{"n_layer": 15, "activation": "gelu", "norm_eps": 1e-05, "positions": "rope", "rope_fraction": 1.0, "bias": "none", "init_std_o": 0.0, "lr": 0.000384, "grad_clip": 1.0, "decay_fraction": 0.936, "decay_shape": "linear", "doc_mask": true}
MLP neurons of a small language model. Each row is named by its layer, matrix (up: input weights; down: output weights) and neuron, and shows model dimensions 80-207. Each number is 128 + 24 x the weight over its row's rms, rounded and kept within 0 to 255. Numbers have three digits each.
A block is one neuron, or neurons of one layer that tend to fire together. After each block is what it responds to, as a language model described it from the Wikipedia text at the highest values.

L11.up1916:151150073092107132153127099125091148178160134116168117148124152125167111188144140144119136097137167125190133122111103146138144101157129117064109113100152110112096128149127079099138119146139142121137102136140142145142142092130090135133178112145131135095114129123153133100140132135100147153152095139149098095180116141110087145157121103141132154097162093131133131135151125123146090153165
L11.down1916:094117102164151147181128113133138091114117137188171118111110144137133161109108116120157142149142134127116056136131149156140156151116140130155111136138158149115135132111134115132108126131116122101087129113150154122157128128091136138164138130102127122085159125144153122095136150133135144133151118105139114128120106127136131156111150118118109143169139139134124098130118129174137147173139
Responds to: Determiners or possessives opening a role or predicate phrase after as, became, was, or be, such as "as a", "became the", "the club's".

L3.up93:114141136164133108116085143117118121135117152088140130096110123113125134119115163115146109144135093101136123140215179102077128169139138161135144138168124161129118106146140160118111130126101126084160127124114094108097165162107137121139160123121106142122137088132095182142128183120102095102110123122090105115118129158152139116062122076143092102117108161117127139127129128139101096118161
L3.down93:135119114059158116123148124141119106098130109143104102158163171113115151158150115159114158123096172111129121079090135175170134127135121112122111148128160127118137150112130100166128125116151140121113159139160141124124131087146145155111125092116164124131107138120130106103120078116174139121137101123136161133105145100122136153171135146130120181142105073140124122105135146075132142130106
L3.up266:134094128094136156178107145123152135140114138124160146151173127100134126134137128152113109076142141157098171174111148099174121133137142112103135094134120136118124133144116100152157104117124191099094170100122109139095162134122128138148163147126155148125133117141103164162154159184113102171120109136158124171115159105151125165092128160140100098067126120122089139131091102121125116121169
L3.down266:129161123162140131140180109137083084152134141141109113111108111110137150137121149115145148145067106111145110129143108132088142110145103128131097086113171148141108138129143109100117126116102114105123128196117133138164136124147158105128091092127159132107136078148105067152119116143149153120123151142106117122121110098111180100094101137161153113131096149132152133134159160112115163161113
L3.up852:132067167126157168095150108148161089140126146137147144155100137140139103131111143161185094132117151129127136103109105131139120130127111110124134122174097135117123145124108139152114122118146146149134168148075122139105144109112091146084119108131080118136091092134110165152118145146105125133181120144130137139093134176150106127090137165172140109145152160164155131124139100125115067140119
L3.down852:101161110121124127161106172130087152124101100124123129108116130128108136142155121090088160119120132171150147124147155101134169121111153114152110151079138131166115131094117113112138146141117107100122136113163112148136126133143158104171156168093157131126139142122108086115143118121163147137077128117153130093171112086113098113177114135106114161094108116105104117125134142131153143144115
L3.up1758:123112122125103110152132146148094150151108106108124125132140115146088139122126123121147136097138105126149188163110105125105086133118132137126133114169116087157090163084166166151127119136163172101151139102141135130118122141125163132122149153135135159158164150157063113177187172127114127126131098091108090123175108155145123111080143116101096091118144138156106108095109125108144110131138
L3.down1758:151117132071107116108158151125128121166108104099152109141166132117145169153138162148105105089143109098139185156142135125157100145125141088130091163105134103156136143105134119142131156165143119136182151117182120117123115142132089109170129133151123147121176088131123137138150104154176121105101175107143134126151106120157133109106136114137109117124094112096105098124064097071085093102118
Responds to: Subject pronouns he, she, they, we opening a clause after which, where, when ("during which he served"), plus group or music nouns (party, songs, album, coalition).

L11.up5:156131135125100123138099097152055147142109124141134169095106139117140101069143143108110158086118186162137131136133147057119120119105103117156091081132105103149098128119099124124173113118136119083086098121145122116119124183183155113133149124096181146110093126131147106135126099099097143131105125144135080125131139162118120145121123138182142136174127155117134068152124113095137122085111
L11.down5:122164126125099125137109168119145123098086165109146142153177131157146106116157088118139065156141094051124145092093174156137145147126119099119124163120077095090119115111127116070142137133097134155138152107180173135113166089116078127168145152106079122144142082116119102139140126123097117159159129110103104127097113130137095112129109114104097143149123091132171138135120119086136175164126
Responds to: Conjunctions like and, or, nor joining two verbs or predicates after the first verb, as in preserve and popularize, deny or explain, and sometimes to.

L7.up486:154149152157104119116128147163164115097084134102178150144132151097162109097123153122097147115099093136123142089111110102164127149112136155122158115130124110136117165122096129133131118131159123089148125150114135141129138202099159119113137137121105123133085125122095121115103130126120184117109158117107140109132150145147127104108119127184139157126114139156131114135094111120096158126148
L7.down486:124124151070211141198096151145120109102115105133131100112113097128123083162133097126143108150123152122132132112137180135130183137150139093146161120140110085145128122136139118161148107097158129097127140131118141142147162082128162151130123136145117159110121119128100118115121065154096119139110109120132160137133099145135160104146085117110145181126139114113128109137166117099129151086180
L7.up495:143138105131138131143153151172154113128115123154114162163137134093065162132187138120142110145106153146109104173137131139134117123138152128101139124104119102190132144118092141137152138132137156116178134126153133105114167184180122142128159105104116135169139099121129125141148110160090171159117128132124098122132114107190122138102155125127118135100099162133124112097138113123123103148155
L7.down495:119155101130110147111128147096082168113177106143182108132139122138157108095102137119100160160103085111148110154102122105114121141156156093135134146098098125128116166118128092118091168132134088113115160157121116164132123118087135127163132140106115141118118155128164154127139138060109039118137123157075176104131153091097162112130139128177145153169130090107135139142146130114132098122111
L7.up589:140130102124093100094094160096129104143113124119140099137155100096100121094139129156112147126137136118165153125110160129156141209156146117150116143167145124108119149112121140149120138123152178124144135148135114092121158087108133130158111157163091179101118144121114100147178108136153125134129100118114127110125143154135144102115134130164170125116129139120078150105098121122101080173147
L7.down589:111124149116141150141116136136117129157167164131098126126088161112140116145146087104125146154115145166123129160143125142105121101117114139104097086132129100131151108104189105118158136119131118142140136178189149168149085138165130132133113141131095107107156155121143115162119173116102159099142110077161135142120134116154124173119092166111091132126136126122151092131138162138115137115082
L7.up1600:118155124157155118103108147134121157150118109133134147152154109143126148170146163147128138107108150120097123143138129151120113105210165115148153088116105097134156158096073127131175164145140146107167064190143093139147078164118141089110169140133133144133082115129102126118146138092123127119129085149146147085068137182151130119143085108145112124105131111113164120144101104131097106130151
L7.down1600:133111108092137137149129146142102101093097168120135165110112134118102126113149107106125120118145076137124147083151142107090152145070107141135093154141157161133108111151145121148096098137145099121117168066128158129112171100140132182177068129149106107132131106107167130130120122177150126145148145123148128141161132105147147111090175134151124103175120171126074149122107126147142138138121
Responds to: Fires on infinitive "to" after words like able, how, in order, likely, and on "Party" column headers in election results tables, plus some mid-word pieces in titles and names (Wh-o-opee, Mont-re-al).

L7.up1015:138149121118132104124110138136104128127147107143142128113142135112109125137116135154120121107139117153139131112114093140135128085121144095110098116088158155108096109114142117134166117116156145137141148115127110129150121127139108109102117105114123163150118101133103159089119151113123074125104168152128135146127164146129142098134148120105121100137126103123143164114128153139144132122149
L7.down1015:092115101138149113138133104128133135087124133121091111124112136138151156139133122147139099168135153118090137084163136124142125164131136156143115151140108131141128140137162130080113094111077118162138121141104104144127138089107145174137136152135147121092081142156135096128170137122139171141138118120104152142136124131140104145139062163136115125125123164133130123100120128117095115146121
L7.up1606:123124125135134118099158103107165132114130134124119145140149112119118087123110152139120164103109136155121164130131112154109133110138096146099104136146145152160058111151104096082119136115096110116153136148137103117154093127129114110133118124109129108153146133108128112139087098130140077120154129140129151134150130149114114117127141105142081175188122164115124165140154141130089112108105
L7.down1606:133123101131152130158098143134116133128141144126150119119116124131135130130168093111113114119131107117144122146126154082133181120088128146159127115097135122101158128147179122112120128135167145157129149159138113131138138100098139088157115137126109160098115118130193120086140147108136131157096127107150071119115143070175118159167114164145159079090092126168128134105134121130159135174141
L7.up2039:142131130115159150153123139112151131153147170125134090132143134100128168137163122122122139133123145125132166094115149127126124131089106130110115125164137168150127148155113124134106104118144140115153139132090115135160156102153109109099122093101161140159114080144150119070116132138138125133102103134147138137147137146128152130104091161122099136175141114149127144159116123106117154142175
L7.down2039:105164139097148149145110113116113116086090138108116158163107169169147129135106089117111147106114102148144131143123093152126145119170123128160156117148120124100180103118149172137123182125114124116109116113153134149139124145098138144137123163142150126144148118114090157167116166117164141144135140143099130108112102118134086107157131095136158132111144146160116118122157095150144123142121
L7.up2508:116129114153096161121151156139121125087111119139138132123137109096113127137163127100135145124124090116133135134166168116111119146119121128107133142101128136145103147157096092125113072120147115113169135158119121129178194167101105112122133120086099118176116159142118171100126160127076119091099133119098128126131115102109141149115125123107080146156128149133155129119119120138102095177167
L7.down2508:149151140062133080129161097102133129129139179097125128204110143137114144099170152177133132104101157146144123124126093121130135160167123100198146131123110119133126138124147153103073145143129167100065134124118135119077111125140145146130096150137146150134112106135109135139156096143151133129145133105160116112119141158121087140107107104151164104109093155140096140113136146130141158134113
Responds to: The article a or an opening a predicate noun after was, became, as or remained, as in was a member, became a fellow, served as a drummer.

L7.up959:151132123109135122115144123133136157118122127139150164118117104135124179116153172096148109144122139154163126115140116138099110096127112129130147100092149129118094124117106122105122124102159111133104152106141135154105144165151135112185138059134132148134162139119143105156164072108092133108093119130161125154106075140156148121094106136115111123147142147115131100098160093119150123096154
L7.down959:127153108151130150115116205135127138166130100092137134133156175123132084154119085126143145114138138114102141146158154114156141143106154119190119192104137113145148138130160120141174127208163111175130139129140119087166112127061154139125112209132116116127128110153109120150125141157136168123162140101123129128130181123128132126110106120100079096125095121132140112121119153104114087158094
L7.up1324:139145088128121095106147154170098107122105079089167169172102078144101133131133101165149153095115137122078138108173135147126103104162151118139160100124152122131104117143137122117117116139099155125127103074123105116113109137109120099143128132124149148105147137152134095124175135094133100117109112095145160124175091096089087128121106110120137176120163136164149129117101104046100097102108
L7.down1324:148118179127126132108073125153163129162169138181103115135113123145110127087152130127164127161094138139131147124112162131143144119144155122155113154131159099163122152107115132117145113143177150118116156145105165139153099096136180144138127154132131110138083129103136115117135103163129128107109150169123113142105134154161139116163161152145158121133107154097108130129146125134156140139148
L7.up1573:156135126169088127173151116122115108109146119173099176133126163114120147126123158101120101120139126164129105120112100078124134107136091150163085121091164175114140151104143142113137141151164141137100159083134132149099141155141105188151120123145127125125125112135175121163106112136103081122089107102111130185148105125149119134142125140146122112174138148154119144125118124110125117150108
L7.down1573:119118090124162154114135172132136133144088094111118103132153093128128159166119095115151169144093110122133154163141084137147116163177154116108138150128115133089112159166097122125126133149095122075155090151131141125155120146122080086143168108138120130158138147161149125104132163123177109169138099154122122104095125128169098126127146095132132161114112118121114093152139115117162135154127
L7.up1697:137147145141129156189119121142174141095119161139175157139104109124079143105107139090161096103126150120138142103093138144129064176147165125128081133130176148110114135117138113122102128106140110124118149080129120153095152121146109093136099117124153105104165132121124096096157143128122121116139091115109102156157139126097124177106181148115132154118149082127138103122121093103143112117155
L7.down1697:101092103159120094134134163125108157128161151100128118119155166157137140115135111109127132137128115127132109161115133112144157093130081125126152101113098126141160104119126135111156132168126147123124122149148136106137124159102098176129136146109127112117113146141161167140120152128125136110118132128192090110087121146156112100143059141158112089121098121139089126164140107152118110142158
Responds to: Mid-entry tokens in sports results, tables and lists, such as All in All-Star/All-American, stat headers like PPG and GF, and time colons.

L3.up40:109105160072127126075097138113112087116153186130148092149118088108127111108117169156099125142131094166143138114085135148143103129135104109093142125140116113147097172112135101158158151116133146161152139155147152163146084097155120139112122131139100131126082136086113123171164127139134183156131129147150090135108125102121114139139131113143169165097153121140129138123098108125133124141108
L3.down40:122141099141125133185143133138126132084129111153137160127132161133109101136140094118151118138138191107094117128169105127118130122167128170127109117126148135139152111160135147097101077142110129117112111109107115105102154161097160129136140112125155122109186094160136110117113135137161112116146116099119142117104106135112130121092154148098116073167100117117143114123156146125126093150167
L3.up696:128147147124128147123158130155156151099120201105149095142148137167112104128165163104124128115114111125085144106092133084089041128123116121158101125146121139104084105146168140135125094153172122143111135099168111172105119143137119144080108110135120167119110106146101168150112153183133161122129150120145121126111120142134141166116121114106111120124149129142138067111131091126141141150121
L3.down696:120125116105085135157104125148150100118108101125138111132095147077135140138119126152150127150157108140169144113124147132117139119151155133130148102102154116115110104110130128126109165143104109085120124133107098088144166186151151109187151130128130130135131126132123123198137115108117092131095105109116164145127150156150127154158129119147084097075141169127130159156115136101125087093143
L3.up1573:159131070071143109145156149142128122171085181132114102115143132147095154105108133156083137107097126131101143113129131137162112152131143163156099091180154126111096127138155092123153158134121130111133106121120137144105150131140134123125160128113123133128163126113135148130139139094075136172129138150165104117137141163171114141135113123132139125150121139114155094135098117114132125110135
L3.down1573:127143150138112148105135130111120178111165111148157126112118104085118139191133128144111094169135128149126119112154084141119106109190092087130168121114138134144141107071119147113124127133127112175114166104161142135107138157113102134113185140119114139119129144141098135132168131136172127123155132113108147167092120089086145118121139116133102119136159128143115115113116097084146121111153
L3.up1841:124141142094125149137107122151146130145122127146126149127176127142082147111113137167110131163124107157118109121135099166095113138133139112125136069137095122122112155086167148131134156129140151154137176093137104080157142130146126113143131137120106162142107147089141092153147134062114127127148139121117084150101110116135116145152131112172126134153130145169138085187060137091181138076117
L3.down1841:118148124133098125157145187132092121148131129136097087112131115135143112164165092129132095101127138084112138125168157129139115122156131131097131166141164108119120095134112114124109094115105139139106091103130129138128147131081139130110115121150127135106122083143142103125129111160142122150118120158148142093140125129112146127121126156094118102137153114115110147129160140081135110122097
Responds to: Mainly "national" in "Croatia national team" phrases and "one" as in one-day or one of; also first tokens of table cells.

L3.up63:126156143152109088156086119119083123157120113133172119097092107090142159148146124113131150131124162116112158101117116166150077178093153114104135124153152114162102128131173155121112127127157166125141156064161095146142142151123121128097119144130138104165104085138132115159117116119124120127136129164173108155143109143154143166109086146106097115074147135131119150129128134120105121094158
L3.down63:154099116121124191124167087154138130158168146118080121136150150149118143133132125120166125115130105076135129139133097110097132105143149143177112140085100172108143121139104132107119154119109121074110102133160136098124106146185157110154134098126127149123136142130117170154120072140136124138175129101127150108110201119125091117172171134144115152153127113102153095106148142134147107108108
L3.up487:097106136119120142129141180176134120108101113117148153120149093129085174115151132090118122118098122153132133123079101135135128148128149116099102193129140132141105160147154111128098133138196120128158174129150134095108110151108134140115156163132124110138163122088120140115139168153134154121173114143133096127173173089132126133143153138090144077109177152157128102153131125136093134126145
L3.down487:130202113135134107144111126121118142120113158126146055139116131111139125139135109093101103121194116066150125124145135089137109119092097100117152103131162193085151123082106141167134104125078134097124121160101129138130164108139175133110120099150119159110136112150110171132150108153142116121148180122107152133102171159126126110091098144158118166121091135071127115141148096157121122150148
L3.up1030:145109120073119117139141137133131125106113102153157184144151133157149110137144083104125120081128133124107131131146127144111111157160163148123113143133106147137115153144158066161104148107124147125110146140109083166116147097087097110105114149115145108165109139119164127152115117175126121118108103152142115098119148126115161126111143144125135103098101112132153101134135086096128152118137
L3.down1030:140107128145107120139093144145098095175143170097122068103132084134132155122110174106162126111140108083143112134106132133155156065100084158140116150140167116123130133117110157124181098154134110091139113115129144083154119153126145146122127088178154131118139131112083134138136139092110149150159132112158154155134145115150081126148087123099132106130161108098133149150112170119117119115096
L3.up2448:157152160131118129127092167137168100111109152155101132125131126120111146086138108113129099093098138138100146120127101204135094131126134170134113115165166117128134122151145094133157148125136176087129109132159148116134174129096129142138107119166169097197153115123102128141144129115109110119145136132157105130123122097159124140142094100097123113115132152094129114123116119091093166115105
L3.down2448:155147121118105122120130120126135116117107163118110108140129158160109132160118121145137099114142077004125131127148120120143146111135101135144144151128124143114094097118143117129137145104102139079174113135138124136154107153115185096111090134126117121133136119129094186129093104145135147126170163108146130106103174119115120124161118135126094121092115111090136090131089139099122146135137
Responds to: Number tokens, mostly two-digit values like 50, 75, 46, 86, in table cells after a pipe or in running-text counts and percentages.

L7.up39:125093099138090075167137159123128124074185119129137160089134146118127097120154120079126134125146168174169182114135146133128138090099117199094103137172119148090116135118103111076112108158132112108108091134156112144143151108125109146142088094111098177180124117089104141140138120178101132113115108152144143098110110166127138114098136157147098174106168110159126145145094133140096110174123
L7.down39:085153127132148159105133180145148133137066153141132113124131126127116118146166099176141143132090110122159123131108129125125124130122130096133150119130099120118122139137091138140129116113108137125143142092088117101173110185116100107125154113121135139110127119150190128115126130154129139091092127156089128095141105126084111129101099134165148133115108130137127129087124130108153113088111
L7.up701:106110165111123123118121125132139123143099174111157133137110144129113117142134118107125138131116122154094109138104125171152115131166127141087154111178206111147125112132178114116145108135122105131123160102116114157124133152153128154138155162152124186121143110116146084168112131132098100082102108140087113145119128179116077130118091125152096142154131127164103139115168099114122141095092
L7.down701:143121127133094168147174122076122132127161117115137153123143119125129121106076068124169102092110096160123116129099112144124136108134139162162091104094120148128165127137098127095138098109148131109143142107167114135095123092113158100132131133083134109168101106153149128113111117153131154126114162147104158098131107087091143129158158159141109150115135133160116165109131128075101137165154
L7.up750:133133111080086124105118152138071118093152111148164138115115108114151127124103143082114130116105147133131147078130093109100122123134090147119141111175115117095145114087125133091107140152114095121090138170164136142131121122113159129154131215110159097139112091119129098162101166110090143111100118140120107130122080179128161136133159125177121158102117153117107114163110118086124137100120
L7.down750:121089143176155140133133060131170196099105139107130174137144123129118088100165153150127089112135093101135111146182133191096184125122128084111114161146082116089107135127122143131153142100082147170161114109106150132102137119133096090123138129150089146125126161133104096154158116105138155158125109149154136184146167076132110100153104145137136127155143101110150165128100125150125159134125
L7.up1732:103117142124119126107110135132146124138163152140126166070146130143144135148154135096111102131101078140099135099103122180117091124172115171156106129166158134123116142160114108135122088135132127167095147115178148087141148124126133086129155155126091141171123116105115134138128119131086170112135115087143124131129086199104114130144147156146176117122127143150147155157109107123103138113126
L7.down1732:112137146169175105143148124116105122132129163093150147136148119120098114091137129136114142143150143164137123145115155098132128114074132138146135153116137155108162166150088117115156128120122134109119097149104082129138167152159090176136116114136143101112113134155138132119132111160162123087144142187118142137142135094131155136115130122130111089116132136108128115124126143102116126121078
Responds to: Second letters of words like Pharmacokinetics and Champions, first tokens of table cells, modals like may/can before verbs, and quantity words (almost, over).

L11.up2101:143055141108125094117125104147101159137119112114108114142173152110074132112133132108121074132093095112133141145131166144123118159151131118097083158179154113142130130104121146131125130123084110164122140129171147124070141119114061131149154144125157138122091144142124095119103099147146121135161158122131132141111085142160102092145128091126121089109148153136122137138163135087125113114102
L11.down2101:113126124096123152119139128136130104088127116144145124155110144118140078107128128177112075110112136130135111096168111156145166125120063156109143094095161145142121116117134120123169153147139147149114083108136097122099129120128157186129103104142108125137129133069140193084157126106105105131129139124109154117147134110119100123134150068115141146136103143170094123136156113150146168099175
Responds to: Modal and auxiliary verbs (can, may, must) and infinitive to just before a main verb, e.g. can be, must have, able to; also word-piece fragments inside words like Batting, entourage.